MLP neurons of a small language model. Each row is named by its layer, matrix (gate and up: input weights) and neuron, and shows model dimensions 0-255. Each number is 500 + 50 x the weight over its row's rms, rounded and kept within 0 to 999. Numbers have three digits each. A neuron's up and down rows have the sign that makes its largest values positive.
After each neuron's rows, "fires after" lists the tokens most often just before its 100 highest values on Wikipedia text that the model never trained on.

L9.gate168:486484482569449439456559497422540381458502499474517463567520472441560529516387467513504504398531514515561468468439532542457514490562435542534538434542514485538403422512468511510528520508377452592480550448502484499456459497524498517456517590487479581539505459491551533494521449551498564448527477450469601487518585604487519550543588491489449525442485520564535514486481411593372508534492641543536454516495509506450538467563532537511574489507526554502405570495472560474459543590496598550438549585476550489518586466393468483542538547537400472525575483506480459585460521505429616491528521473521542444486548529508533440473469414522400559559459541442497456551388568454506469468504480449541526505453465488557397485542545543401476521509433496460529466434432476572411486507437418
L9.up168:390490445500560565430462496514568511526485528521571484515618534511431480508425493491505509520470511492441433460497464466470446520508564551594473583440476580465457514499459415367597557488566487493442566537448416586583662420491510509464472525593530506459437388428427476531521521520518473409553556589499499552624495440489541588526478416481478425507474445528433493430525463486516535526449465561488450539489534479435529436547535499521494515552483514520536561534438409470552591465476476514474516534532468446472527461411495544466615487475526501530483537580462526475557427559489576600570478466461523588367411500500474459519552539461516440462560544444513475519529427517499488604536540564552465470520516422467501547567491535451488563577464483457452449548481465498471483500503518
fires after: " a", " A", "u", " Na", " Mu"

L9.gate77:461486526512483500559408364480546488474585507524461418544486451548534430532525476584520507590436595418473627414465439510491424489438617568449578494504438475549470405542494500587427554568423481507510418434507510552407429495459526410564505435469571485496465500546530563568451478488498469544406518519455385438483544465525475550497546490502485555476434544511557475546511439543548509496529471553483586560530543531594515497477505517427608485481473579505456468563508534475494569475453462494532490432452493501532503483496595543480444504445394479498520557454465477546441487506473474468516505470475510436509575428541478500500410589471502493522478561473522491477492398485483376466496479454558526519600495504552479475523455484511513438446530459400553499657526572482554595562543490
L9.up77:428515575524619567469582436489444560461475477533440486533565502491522512579535477476535521495504603480468563410450483541533513437534492487384516449571574567514520465451518496513474499545452498544559477431465564525482458532477546528571520406544443344590493518606514518566547375551573383546475538401469464462424480470480471461460489526513499574516523512517448532486606442596483498485498530455479525526526529617524455459438473585451566539580455564554501483530459514481514448513488442543364478449453540503456437580499498516592579471485387491502410521506542463522511493489504422469436413490494558537506566536435553512505435449540493442458478441478520479511515450620434534521548450503464445544490489458517493503458385538506515557536519501543606494529523505407488492534459436
fires after: " to", " of", " at", " O", " for", " with"

L4.gate623:398573376483421427474464543551457542513555478501454463523512476505438527411545450556553469478511488480510616504508521447514496563498475475442492482546519474437500622505532532527575493461460480427465589465522512495538436558529402508481535520456444489432521579499430468588558559470508427527517483514479525484506485524460514468520546369435482557462613501528505539487567559548477535482557524524511583463521503481539442452442538581443478459448441423536485566520469416573531476515513523478595447462527445460579498543443564511490443460500504533441633423407576516550477444464560459447511511595514578466454545417523579471579589561426527500534550417503505572540462468416469498542541465398556582494471444528418521493567514493575519547528545498527503511564496626495474449461414423
L4.up623:499477510460568444550473494427569519581564398484572463528505453544527493427477500577559554548533412495490514493473501432570512531547451479478451528522528394539505510473426467538476438472436588535616534460495493541419370403599510427514575560422486450490491497430511577498522441513502388502507567552424556437536484461490545514480455508495471546472470484572438567498514549481501532461587671549534420481571589517504515553419522559411512488485499403448541488455523487538524479592511587410464451452545401475536389461534595463504499469473462453547533482421498484580536451517529506461536458464457493526544477458547551551483528585560517482530434457505470542430518478475449516597462510477536477624544449539510471404549543453535504490483458470493474510574486516412528479422530504
fires after: ".", "2", "0", "7", "8"

L9.gate29:486499572462491541490458510539488492456493533464551468554426497556495497543576541492413496566476559461487491493526471642564480531476487467464428517505436548490465541480450519468470468539515482518515464470462486465427549481450644532598453523524507494397486449393507470515517484509501560636429469459547513501504502553515500479456519513476425437524534500583499471536646398505463434429578494514387631474550433458444546481473441529423587555476593490460477505421455464544457432516410455463454441588496493554482441492476513644583509536612466484410461443480423544444472527513572559503445485482504407475466439530556517549604478461493543455511546424554425528469510483568513480511576473526468466527492512587438559542506563537643507491558450505522539460563486502497457540481507513
L9.up29:516573502619468552529344475495438449516534496464525446497501426485476411519479457492463448486506525505537463466469430549454464566566521550443569469510471435473485522495508574448444525483453503448486539438426549575561615548402578482562506589454518443463513411549452497599461618474536580488511558534490472582492599511460434511424428520531510508502453498459537513520562464524502507501436456414430468574419425446513487500586441483501493574495529489569545511440446524540473530528456510551553509397430448573582421516638464514495523515520479486450498553521501470493527581511573537545517511435522468513468461486456612465442482469550605537627471525435558515510551553512550425549471505522495517582376408539505514462614416460483465494518440456470520448552519518518488508499488491
fires after: " F", "ri", "y", "ry", " V", "gue"

L11.gate249:571596476534461452482535560505491554477398490527471470528535499594525413518463441542457525482523546452551486562573561576470486501420523463621510468530465533528427565510504497557426451438555419593457452514443533521467493473476591500540486464433433404487504480487552520532393515511540494437478579493506540471540495484473564466441509536404622494462430514515545484480509506384465478599468479439435414498486505479442481457491439488520480550505558443531478550488576522550460442552454435642575440483441416494510438496537519498519558542533542525480483448448434500584555476460532589595483526464564452511422525461563509506528446492559540454548456401515533555493496397474547577482468456618506565485524595541533578482546542432577448467540448553495481476413581455416555442537483490
L11.up249:511549407516473445494535508411452533434599476438506547541529477564445404470511422577532468479419507484549528456505435552517507476491467508496488487545451494481568496475541460541410532537533416528515467499396571516463488556411521441432517471538489474474410514504526474439471448398594464508549512535523463566459487459470546515472493535536544540397470573500532451423405494535439383455497403534542545513474393523553520456559572551532627500438478522631459405508460437490437542509489475550450544508515484621548578488508483468503550650513534535512441491582445476487519524518481566480549496491438515480415454422450454494574587533347565441534527455519597474574577545523443543489593468534504539559562452558504486535470464519538516477534556475483527506469482496551536555495489552
fires after: "re", "ri", "i", " V", "gu", "mi"

L2.gate591:524559480470420543522514531425458473454596469517467512489460549481586528553507473479462435592494502470488405481554516523545477441493445497589409391455543466514518491523611504411550619572482461563595465536477463477603565497439516542490517526547447546491419463595633551456548509470442484423493493516542538494572532449516477523505531503500433414543504557494478415435463452460507527500450514512492510402551564516463496547397417500587520442488535519553513530529498453453575489564391493485512533481498434460564585464491523475428540553527488475433449475484502464465605536579477454525487462563512508503438544497600522430506469470462496516395655483525408438476584500494469536498404471532526516579577400473593517516544510509459460458482449508495478479489463565498394465557559556
L2.up591:493454520522493497466494461561507487495472462514468484428580503572450399509528506536523439532542516555503547463458416521452555451520544503471502470482512391504567467518569461460514515489505511524447486527451601511521619500466567536535612500471571520447427545573497481528541454523492482591423446489482521500492449553498535469489360539468505577513586527540459538466642460338573487597448546495504456486388423437509543471592549558562547491508458561465581469507481466541506594535510386523467476495508531523477503560529502431504495505406556554559541439438451492543412526465521573460508467453585506555415531519437435472542511483538543550424570494536546390561529525556487471368493603529438480448519533532477446490429445482514449578442493510472537562491481473613430487507434504
fires after: "\n", ".", "s"

L12.gate342:475389507540456458482522513418521539614500496449517513589555527513482528549570485467568592515478493512525552522521493542578452526549462533504491563469535529483446452546527521539581469618502422516439485472499400437480520533554476380507484473520507544479500532512554557527536465554410479512515372518508520416512404435516522528537564504540523456487366583580544421557433479441488568512542508539484458537403601482445490482530564487397466537526541538528502446524502566602528501586497591448571450459530427453538438543444548550517506400478565500498553474453461435463500523401517516574517459429539485520588482404536529419435484478506512450465439541491547466532469457495522557457590425590518508517530535556434493487418420549569525588449566530463466500461410441519530526428438473
L12.up342:528502453473409560499493478431554455469472459471580552511450452512518474442566440431531594469497462571503466527442545401510530537474507526463460523469519493500529520563524515393507494537515520416566521405467549594519440481503544569510583506420478549474495503488444600432503494421484432605422558481476498456482462456484450570471530595516428474422547548419473507444478529447455562510476526522567416492597448469540501542584446502471466572499598518486499477564549546482625535580522494535629483560541517491472576507591464442504493457501530552446497481515515527470476427511545489560499551566466487567396521547491490536510543487493494413489565611409467536518486501430535436335604562464511548455590446539419415460521483515570502521473549436482550403484505581475496527482495464
fires after: " ", " in", "-", " C", " Re"

L11.gate321:488552575610523507477534460530523495455505447495498635497479487602535496459515514506492526604492445544551565436448537552433465531492534484508580488529492489598452476455497450541472490546505587550502497530482507548531451529553463559557540505520450490406506529504451494555494592490457497472469608500493596429435448513540460486536498554508490477534468552535432480460466388440561453489557515529410528436494495486509571482436510468485478498465587536455497484542558516423486478425477431483493483491532491560493489462453518463552491484424495453513542517422578418517580511415559498542592463500467517381653563456607542493376563515441395436460500547516492510556462415550473474455552570535446448371435448469495482460563453527437518466592566488386484488434542604573445577488525503
L11.up321:430454509459447478552505456508449427510424465483634492514473484589505529470535441542440540499630543460613531455524561499503481514470538419523482467584450587447428547515507461454642464561463493513519474567446513423433584513501466567601557465526483505461435531482508498498518465504552468537488377441447564384519458570476491520556480476520416451576484461498563543514450468484438573451528533531486419565491495535442513447431579507460468496516487557469577500450602491425533517453463462529520503509558419510456502479497442457558519555523512546550628474519598517479461498432476532477465491501362540481478545458571585475396501559532481517430433453515468501565495461626536497395500490410469545523419596541506540533455487563510549480512537575446482479563546489547468526481472453
fires after: " in", " con", " In", "us", "man", " Con"

L11.gate466:430441437510474562563502502463482583543492488486519528495507500425542514488574554566470426559524504519430464554462586468529473603518511488488518489559429493555444517535549508510529578390489532504448496421578433476507479577536524396494426520443569519518415590507549460516496458527567468517426482411533474499497539458544538465547571408459556459530523527529504445488550497499434527472488554590450533386422438495481513523472577542491333469472510499536569541529568564406540569612468548499481414507555532449527547492472460531408477427458406496484485511436537535507404479473500457500571457546470576436533558458408492384533535497503500438479480557496443521512531494483450468454515403574532516530381524466543582530442547525469450551443524559501512585504590540544545441584415539
L11.up466:490537444546458415464497462505503442450563514560547469502599507480468549466569509549487578547521446497534414436473474498503570501423492508447393514558483499517476487482500445442508553553574436530526495495497568492555498470535399525548506501564516447514584508488460462546399352515445496494394480519522566505471570443471457392425457487510480493524467557469445434396587460535493414398520505545493532487482513465456584438480575596557561429507461374480497501466483480500530476494505524534594601475448570463482507507470527523541509486544445599561406562470520528471483551472499581490561429481469564580459615474448446440447466520458498500491440572482608430497488547519535541472499505602493446537490543483523541459539531532414451497456489515578419509572569454470465653580495534
fires after: " Ab", " Ar", "al", " Al", "ar"

L5.gate98:566447468399482540383461480466541432414456519530527462502532538488487480450486475557514520542481522566546496472465449495537550509507515468529458455448549575449548435497454486495533454581462440632562504477421504496632540568422470507499542409550585545526491566518471537498528395495464580511507392551505509536525517488475445447460531477543449475523476533481440449564548536495489484515484398488463488523451558604523452502614467490517486557519545560543504626560574481637536517584442457558549526495519427478540503509460423428512522477478449495552530530425389507588523476520574531507374463500462378509370561527545499496501555528475532495425527482520481512446540426475449539415448537533528480460540434471538458534479577500473520478482578449469429535385458452571514397528538528
L5.up98:488539530480495557472415494510525506527493465507459404463520511532436479487473491492513503519532542593502558532479455424473542496529453428460492446529513513556494461426595549396538506533444507615581585536449466571439534505527471457555547525431486473495481571441507494580498500462559408568485380448598508463516523441473520473486517574426397554555568506513473554481523460582539396501507460494530506508467432500449509390446439512437460496474521454452464566474530503453534466397513399544478434645534523515579539519446489451513488393541389522555576496494511548439555534440542525621467538577509487476511471553494560539533428525411558429382496568604451548514538525411535555448558425483560422526459444542477477556546574464485416498527534470545542528553437555520481489499505493
fires after: " the", " his", " ", " was", "s"

L2.gate146:453474508442472397505466501465540542517527395544484531378464507593537437434543502453489596505593484553432501481570453560419470451414484462487550430411559518528495410500610503522488495522537513577531575545426593484592493442552481502535491456511518556511442490569489505628535431599491504550524563554481470564535481481471497498488582513564576501498534476510482473559551480517520493483456464549473489495429542550462466479552603540482541574548436485444461500499542547575506542427432451444416465442568447450473580549479480557474388534474639438427475532482391434429474440361471581519480431423552549558521515507487474501518523543477493492461468513516461476588547421522536496481470525458563485473517501503440438532528589476502584531500577491507534501434427501560439521537423472
L2.up146:454542461574526480572443585443428514516530451595527549377543509509460430384534496499558490471441584578471490453486457546494431482441469505507575510524553593474516502549510445387584510565487514521464583536514495491525528481458410484512453466489529490528558417511436472591451512562509554527573555593573471499495561502517426528476590472555548493495447553448497472587499479490450547454415515467425491487557594579497497513581546502536485453551408386453470560472494483577490520493510538552564381445503468525521529516513424497469406475454593405425440532525408500491475472454490468512442517447542548590566491484509504505533496492483511428503470587493463503504395434492477454509562456493502457537518452468450502632473595482461590588537553514477415554420570456517470521533587472
fires after: " |", "d", " ", ";", "wi", "ra"

L9.gate403:452517511490496395520512564514604499475534464553553515535469504517639477463446485492447475500613355555456517558566382433472540518529445603510421464465472484357497515499546544454484485529502560467440514512505516521373592492404497590566525558462504436456552470471574563471464457486497466453496591523491562564498431545472489498501473438484425521457456514431492464496537569468505515503422486616511478487552536580452414434507441502549437501524496438531513498584384495462652469390599468534555510500439487579449476490430549478472389435501486587546500451499425514467508506510527560560453510516493507494481489536490563500605424531487525504472457509505491472531457462504484575452552434553458522493554490492458549456545591557523547496538501521505513509525399602557538487492496474
L9.up403:486542528597497448499506499515543479516468380553459595552536461538579430415514534465569471531470532431502482472503584501482484475533529465484429500521487558523497530470534457470368475476386486456543497446448466596469484458501453493506467556583495530502408587597564489417442443542541363515407518427499480585494520473573415488635495538590504452512521548482496496462501467522584539488453541487430524536511487515448598454459534469554546509546483492543520417533521465481511463426477410644429486500504516553500455448503434568626405575535509490489544608609573490545593536471433482490472533492433409480507464529546425509565486464453461487536501493464464506525496488553418591460525506519618524449469553475548446555540473471559483550477465468500526497536397465481474536464531493
fires after: " |", "\n", " G", "al", "=="

L12.gate250:499521487497516463514485437578461494427473558459477484511498487525575496568618479382466574498518560587475523527542517533466570569396527556454492531500405577475453625450509568485576488511515576515389501452576446459456566567458478454469500524483523549415483508503464491532540543485460491488604459571526477495580464461383450531482500501507499480555427487498409497555546450508502482567486448423550567556574484427414462517482496493426463462449543500498475472525550476356478537508511495417518482424568512469505509384574445585440534538495512451457473501458553569524475473543604445488408489597588439563539569539428500587490499582481503383493416485589401442545477591437566516507492518556448454530565464498456505484516524530474515442534480455405547472515535453510502481501533495
L12.up250:503506444485535520466566513501514401457447552457432543443518461377496568455513537524589508452476461493499512472424510587484531484480524389507504501527549547527487367454442549511501516459486449521522467556477470501537581463469502478475513441477449449429423442489415460553547502525502548513529517535564563471446508547518488603586474503426528483466459576564442583533550450546486512541472505482494555536628448567481473447517507516563502420509461479509522490570472469529532525622462517558570474452535480491540556496399528476525448469576508520417531471598466480518412436462532547527574495443524473590516477554376545461504457508525495452525485582590388456590511506455533519501461438559479385501500546498498649488551531422530486464417474523462503574482584425399440612560560573
fires after: " "

L5.gate7:463532636536529524456471503490409468421519555522453517514416446432558549520476468507561495547459388453474533444516536410507533532506530498567524484507537425460508543426480536535469512593515486587559425531475516518500566533458458517533565461465474415494532495574466548457520538595527507408458481439517582473522509390469549521513497423477581636593462598527462477566528438541574421542444438543497598566601536431580450494511459513448494489453529476466562535601435543477490486562579481551478551564498391466528524478444552407554446525501457493497584552448451412495487448468540535557485465560503441484489476418521519422520515417417475460485564425528552441487542501503534504443528504382457555566487379453525534498465506509505480532473543459469442488564425542527424438481518516
L5.up7:441585548540388628542519482585541489503393570551503554454524414457512494516476423370440422495449434528476588474485512488548568481595451599535533494515446413489536496514502437465445432488546452562589430515412449483403503356544500521585509507444511482533549573433554490461471497574457427479457454454417429413517469450523483493551484484472569582491499546448533587554496446564537495569402505456527544478455509520571552481450508438476478419484528521521498519556527576634455458488470488481538599570422598536445403420498486475481409437475476460567540520531478517531460519480554494497504427511478464551513539483499456566609510510484458546526554516534551493542539562478529515474563419472469546535497553457468580555526486495460448527484486473510513536548527438555502464495477540
fires after: ".", " It", "re", " This"

L12.gate192:585461522500553495439500483602512485518543530515465551444494472560509522481486524481549495412470446516536506457571480524445480517482503609545480535406618547484539484491481415551508449572568564575445473497521422382514470532540499518501503455489531575507499485547539467497538527442444487492592473471468561454545416435474503561471408522601622538427396538511538474453558557492486546573453592533486418480473549504543448446524530481380458528537489461536491500460543518496488421482470532514459368418566459529487434514404428543505561479506581485508555541428438449561541458483540498547431579445498344470506466456405495520511496534494499501533407531563555542625484440574477524554512491509535474469593481519462466527429492411501610490451533512496514522625513505555462444457467437
L12.up192:521495384547451571533440437480527520591596413517557492494497496527472565464452447465544506400467515482486511489529489517506478450510510450557510475461590605477441528548463496509539486486481434426465469548590533501498514493506498474448559467516509524473538474515448568481512485501553428489470393531601530459489480631443501581465534432433530581516527441565469543517559495477467541515385484520429584503463498457431467395593498449502558490518520581489454515556560503502529518377578470510509400420423452488405565506420461572536562483527479425562595419475561440465503483485521601561473543467527488594490494400388590514514432439577535507441501471465514450571534506532513511566506409555508380508507521571477536492475510516599530432536546501523535480461535446481444604477508475
fires after: " ", " con"

L10.gate88:568446557452453474481418504514584469473453521502451465444413468534534446509481567498530459502503536468526371497421479498493502536501563466475512464569420523576518592395492555479487444491594442471564501438526508455439476506518412554517481547518559553600499604517534498536555493510574489486519542479494539566455441448575463610478507496490566427561530455508547507533451553558412489398575464424476509530488479417473458545451500483452555454561447449433425567491577588419578455598439496528470465411507499524496576550469451515544570525488606466523525485457415535490471428512506520512420556519634460510622463623562581469453495548451460568460472451428579489469539489557424474442534523456513519467479574569519552514492471488549484525528497503449487451535549455461499478445392522
L10.up88:480579425488489455422454476530500439507606498558514477395452500493527504487490592456506596556525535511514548534552445414524448569473495546433477478442374554467421483567573543469509451561544464391511505381468458546582419445472534538442460436500484602471477479545485468455511460496553574462471523439491465573571465453501443504527559575508554512531529536522469563449506583471400473493576492501552518560608488417465381439504539485473531539464470575503486534432488483593515506474494509398516474496495483437548464591547549521504531512486527477482482499561589453477388508613555518539493532509504566494588501535553483599536560544568435481471492406521481548443525451570463575564578483560569448472500518454397497532475391514435518553448492538441442451536470488514489502468420555
fires after: " Ho", " F", " f", "le", "ba"

L9.gate644:479505532439546511490484482560494512527509438592423486566566480424490533456459503457494446474513463452481499454383557425477506477528458496492462491484451530490519608549450495470549522435527521465434572471521442438468480438594494461465482430393546411510454515510564545520502422475527528484441481524387528483576491485498487508574485462448527476443561528578502456429498344482589585579522439465564484439447437468539404481490587610537498488518533485501522483469471539572459492480490512480574498455560485557612471480505433456501571492465463474563473479427516565461427534466627473554547421564489554476452526573464512516535557471648497428507539580498444485586447540574615522557575503456545459584510522474472500594462505552466584509490602492480440536562581474472467416515484502
L9.up644:479487511404493444395523419543433588471583503483536513519506467562462522534503524430506445443527480546556485566499386585447576453554541369561519541569464474447506496437423437479474530464528403456460485517521497524467576352618561542552518460601513458565595563508528497486429570532395495493562523467497579542460547540538516455480464508491515603481499523602512507529430452570445474554443562517575419467454456578575492470545521470471456497477485497504571513599474459573485504486456466473445520503516589504533576533535522441419562453478623494514453518446539472565506481486525522494505443581521555552421508449425545510495475405433521407465551528475534507579527543505499478583469614493489492493502493444523534506464403492414465429447461515501571479435544535488440505517480491
fires after: "al", "ar", " Al", " Bar"

L5.gate279:526518477502431539442480519510502475575546412525475530547531490502647482412585539514522486487534417506497529543457541521501433599452475451454473508490501494495503507578525525444586468494437561443550570494452567469466541560533451560445495457513528426468420561547424421507390513510493405465552545547475460575494495570490540525471581438427557504463473515429530436482519486544500552551429532476533489446588511515483525470517503453544455480621491567564485449510439459542534361615474457428565511471454460539446489514427488554437454578486633490406509538446505563483514481431408428496416500535419556579491549505554481470597490568475520406474448474465524560500537432519446490430536541583458536547569496597430539443501473451533517467521542512462501602578468508473445496541573450
L5.up279:545488480478482556451479445481474576453507495518506539586526474444516561373478599504513429519469399497477487508422479493583450520497474549464551474606475513517503486507376491439489443527466487457505520525492477597537515539507506551509464504596504446527444491562490536440471583419512474462540470524562525557426502568430501546503549504471521505424557536513501540479516504569554522458483593480524477371528528420440625594589489531518574512507487456602542446401479471511508493595500527511487427516476391529414566638386501559434516503448520413444558520481534521448471538491462581465423465532442494522513521431515553542552525439488481508477474424558591568579489355485390481462544518531517503466526499462484531419508546429508537568443447588459476570545524432546548513460511485
fires after: " |", " G", " L", "D", "F", "A"

L10.gate183:533522460514437524536536526472431506512520470528545481512418560458505561557467367598488525510528549540587424556500465469415613586498504474502373449518489518555514551522585460559538423553453431510551583530473496561472506510454465403508619435508385493516502416505534503544442518500625498573433508599512543544433494467552405559453511491480530490539559426394473541453542543584513451433541503459505529465442595468487439502546445428447473514502474436489488516565448501506484404514504508542505612619491501511544473459504501478399500484490489548438460508456482514487517503476490552525453498529417528548560570583524497479536387580531505490492497571524583412594484507573463503551591500478477537432484507479537424394444467556449434424463504528533572501502509515459468482487443443
L10.up183:507441628453487554484554558518460491466437509518508475494443514463456497511559547494445412474466527589505518499506494500476530486434424565448413530495530530550554425501534454452551497506586431504450575531497496525493494513533589579517532430421429493542529431444565336512499472504547472511478525410482423513543509442512520500518561488541502559490506561433422501425405554539466547533460549486501469522535498459494616476568393472546441451526594467472592466508529508524529414493555440411507567456532503418496550513583395513444457563515545492440437489493545459575556537522566513386465453522547519534420600545488411512431448557494447504375509584535433574522488526525597469523542512489542524438472506464482512515427462490438552488518471530586551494557517619574515491515461389
fires after: " ex", " comp", " de", " re", " Comp", " De"

L7.gate187:552476516457494543547600443497456515462507478581571583511511472489553527542477492598482466517511551508506481493576533521533507533534542523510439545482492524493595502465472380449521484417486471533493488461429461566503470462453469506541480446466439422474486567555529388466580481520435471456518473496560519433406490431491555580525590452526499525560496511460300451489583503530541511569569505526539508524568561541503554489420473524478328511534514422465448489589602471511544584473521538532566388594542524461501505590499539478441527501440628474479529476470555509478516552454477426491488457524513466442528555487575555397498577553492478511457500454478510506522397505538496535444451544461413560436494585464492528530432539559507462417512488555458522394484465484384512450426496548
L7.up187:548521475462449561526630484485553533487644455498498502478626397525458564526582487499553526525515464503486486421488361587492524491543604519508461521479492522518437574482454549482563504449471557489522507536481510563543538475467503444508539489565459474455424531440503566472502549541516488510535426457481529474484610439424407533495443473463444534545495432501557501459528398427475496598414432490531414485446501437466480518485511476584473487477510569559493509533392555461484521451478463521486531474474524483513399469625522509493465535468481455580496564519423453616433518569519484467499496563495426504519492383554531406513488463585544509480566480410560521488466539578448510549530516579506403466572434539485498426435522464480424503530517518535565464500566477493630634524525480
fires after: " ", "un", " su", "gg", " de"

L11.gate542:463584610606514492564491552481567530462508491489492521466541494484489522502539369481440492577527439500564501544485468585464513557494510438565495440499481472534511556563519595471466510517550474467504550497468551451476495469414490457544510540475502546473445515535520566575499478553472465388470519494424573455428590429494373386547507553505606449521527546450523445531508403526500520537494502495529530446505598429491499534568444463502528541476551587425543516444441424489542454449528430550435453544570487418417526405498535503518503455498569458530443371462518413520571516410549505533496469595541514374563493457454425439420432570551528465487541582495467446577437507531506497455536442546518571525448545473553490393537480549504506522491517508500560513588448466476414519541487397
L11.up542:465472535571576517573476472455479533472490620512441427511476500561481626447502469450465456500504459475525582419577518506444529464503490527446545503521468417541563484473538484438505459498445474423490478449440417470518437475491479573519472544482590514559509486495480483609486505485541478496516513509452479512524536450518424528531449524435525523452444439479447467551557618486471492513455548488515553446501560541581361537469552497439594519540629410486458447508468551400592494490588453577465470431597488395597535539590448466474477496496540455553510432529503566489497631540551538466517473460453572573455500517491443539522485406530441454549446492469562553503411409484545538445528515385498518459506498501514477461514471547391572532506604468439442541551518469598472553513581487
fires after: " at", " de", " pro", " ex", " in"

L10.gate252:426536546571584479586565509496515440436458487473617366505465474534568374449524458447539549450521489532538505582499553499506550506469528483475517591470488442466498348508547400478485602454462487549434463477459483556529494536510588517504500452626531520533393453492469435451558567607545492433560483479531535468482477470510434570603544492462531441454530525496464506403512525436563469536459526569477474495596570580420440537509448449463483531531548452447542538524526428420430521443457493468557459429493546512488532362515472558560508437483571443470498454484513466597527525457537574558482474559530517472478574456526515515545548483504543431517462499499457526471525509505466477563525599473462553510528531515559508489510530562418479392613460541525476484443583433487434455519462448
L10.up252:520502544558400508424442534453540484489491509490541542524538491502481513480410530624421458517508581531401413447444491592530457472547470602582401581601475432457524532517486442509418492512399489445361532456564430525547535457487569574518471480485440523464523505522463535591393546458528493493537600459498496503520523497553508525462460423478436439546521503452461535531447567562417563597399514501422527527468496525529464522531406504462556585528499545520458513477479514508578505548568478569520476503389472441436414441486495553493516503490502540472497497521506466517439425522417571510545633465514570492478488539417485468489492531547606445507505460459564379461569481463494545526485532415533460450526497490480405518514484616554510503542524472446433520514489559503599458478564475
fires after: " V", "g", "u", "ut", "f", " a"

L7.gate139:514477621584505445531552454535419453469495557516481449545484498607642571574500484653355435501469423516492518561479481570522548472488516529444473501534577541620536544482502494505495526592512518532487527488466534457494564463510531489490460452455482506529560547486529475490436507529420471469485501515570580425482395525443506552515484482436491525533415431445509491537477469496481551562481429442514487465516442480467459420544512421465424490486416483591526537553532474425514515456500388494474400568469452435481557413476434422461565529530532598530523480429551432483487558491437579520553515523495468555533511593502513415478511477472568502508442450450491394505462364486471529499525465582480501503412582484558491506479497434394465518534486492442470566512517594547543469576556450
L7.up139:485461593497412472480520460528413427493423501572508496530504440529532450557432529525385592469431543552498435431622509503638488501490469584504416548458510509538525499492581440497510454511507502500504543537509449457492505535412481512515518504419468478537470501557467470521478550498548408430410444563497601476566454485536512501639421495506525515470457461518423466568550444440483414573520561490537498438529507559433610372520529419421447526495509478496510422571538498559498469451445466494444425541517562525462489430522484532467555482547509607534473470522537479407477529500466533508560599465507578577523512500473511548568507544448505489418552511533537456522453501546521502496475518645464498512438586440544505571560555457487405555451500553471406517435483538493472591588530440
fires after: " in", " In", " con", " de"

L7.gate324:453489505523522479529396508463533552421568538531564395507504514517478491536461554475459552495535478489541555500447481530533544494471515491491510529515468537512534503479491440448531559444495567637600578506455477459515526507557393489449480384568513483495390467472545514435537448539465538462490544572522494451430573488437510530398509444518579499458520547506459423513536534493520466564452495530478496486429447535443591453500516524485523461469409499462543483631541498549542658540522585495554430465471591511518504555530508419504629520416522453465426472369641521525533555498489449466490412515517461526504540561538547487516511532496491537397458524559482412470429438368595468500487428472508534476450511554473503491527532419509528506515493445471578432464475437607415489418553531
L7.up324:513458505458522529550395426508481494507515469546452453461520536517513546477479497474477515548460587455414510490495540583419506536512529504471538548494418456526577617450512410475504450592523485534539503566475501516530426555529433430562471414480505438474434485459534466580485508459450461417510445612466519433511543402495477595423479457525543465579477545425509409436435560510557384480507473447492459527521506488453516511463569551535437531573536608486543492473497435499481444490514465530466412577465482588558456561495513414556550417548470451502556531510513448455379457404565393503529450538505481491484491576611589431511501521542549570503570390585555456525551489495587554502496489464533456607466522507533429549519580468555537552560463568503508451496476490531486483473584407
fires after: " the", " The", " ", ",", " de"

L13.gate662:496513555521514482534537448525410575483512473479432534515476543590561404513435414558472553593516549584508532468558449519492509482540489535483536523597537498557468593416531508441559507608543574464440525577492526454458387466479467571551493537498588574515546547507493489603463482546481511541496413489510485514512563564562453529407456499479570496413468475413461473515469463529551481615546530582449432526458563582379470509456500557557594502445406476381485480430578497469464424508541437481538383520415424443497489464441444507449505549484527462493534473500487429509551447518498551410495472554512484504537540493436475569547501581577559443494520416536447480592442478581475462448458444518522568535558492501464503426430455443513590519503553511504461469573510532522458426529463474
L13.up662:515491426570549497467472456569475536513498517483427553448497441567524503527385494441582493462540522381362471560524497509556588563490493461497472477511554521454501396501480382479498511458575375512432442460610507461547393574621505489536587547440480555574470447525505542501448561531529475469460516479404477512518539568489508594549549487515514454458520447421538470390544524550491532501524527518512591496507441554460556451482554521480467471458562453436582603555521487480527490528554538531493433377520557486525433453507491477537435434402480530493517497489559450440570565525579489493517439487466468489483543491551533505517423443574474514462504490551460442480423498405541508602480416485475525538509456468499518545539565379571526485448492494578543443542620525470458543524520549
fires after: "d", " de", "cc", " ", " ex", "er"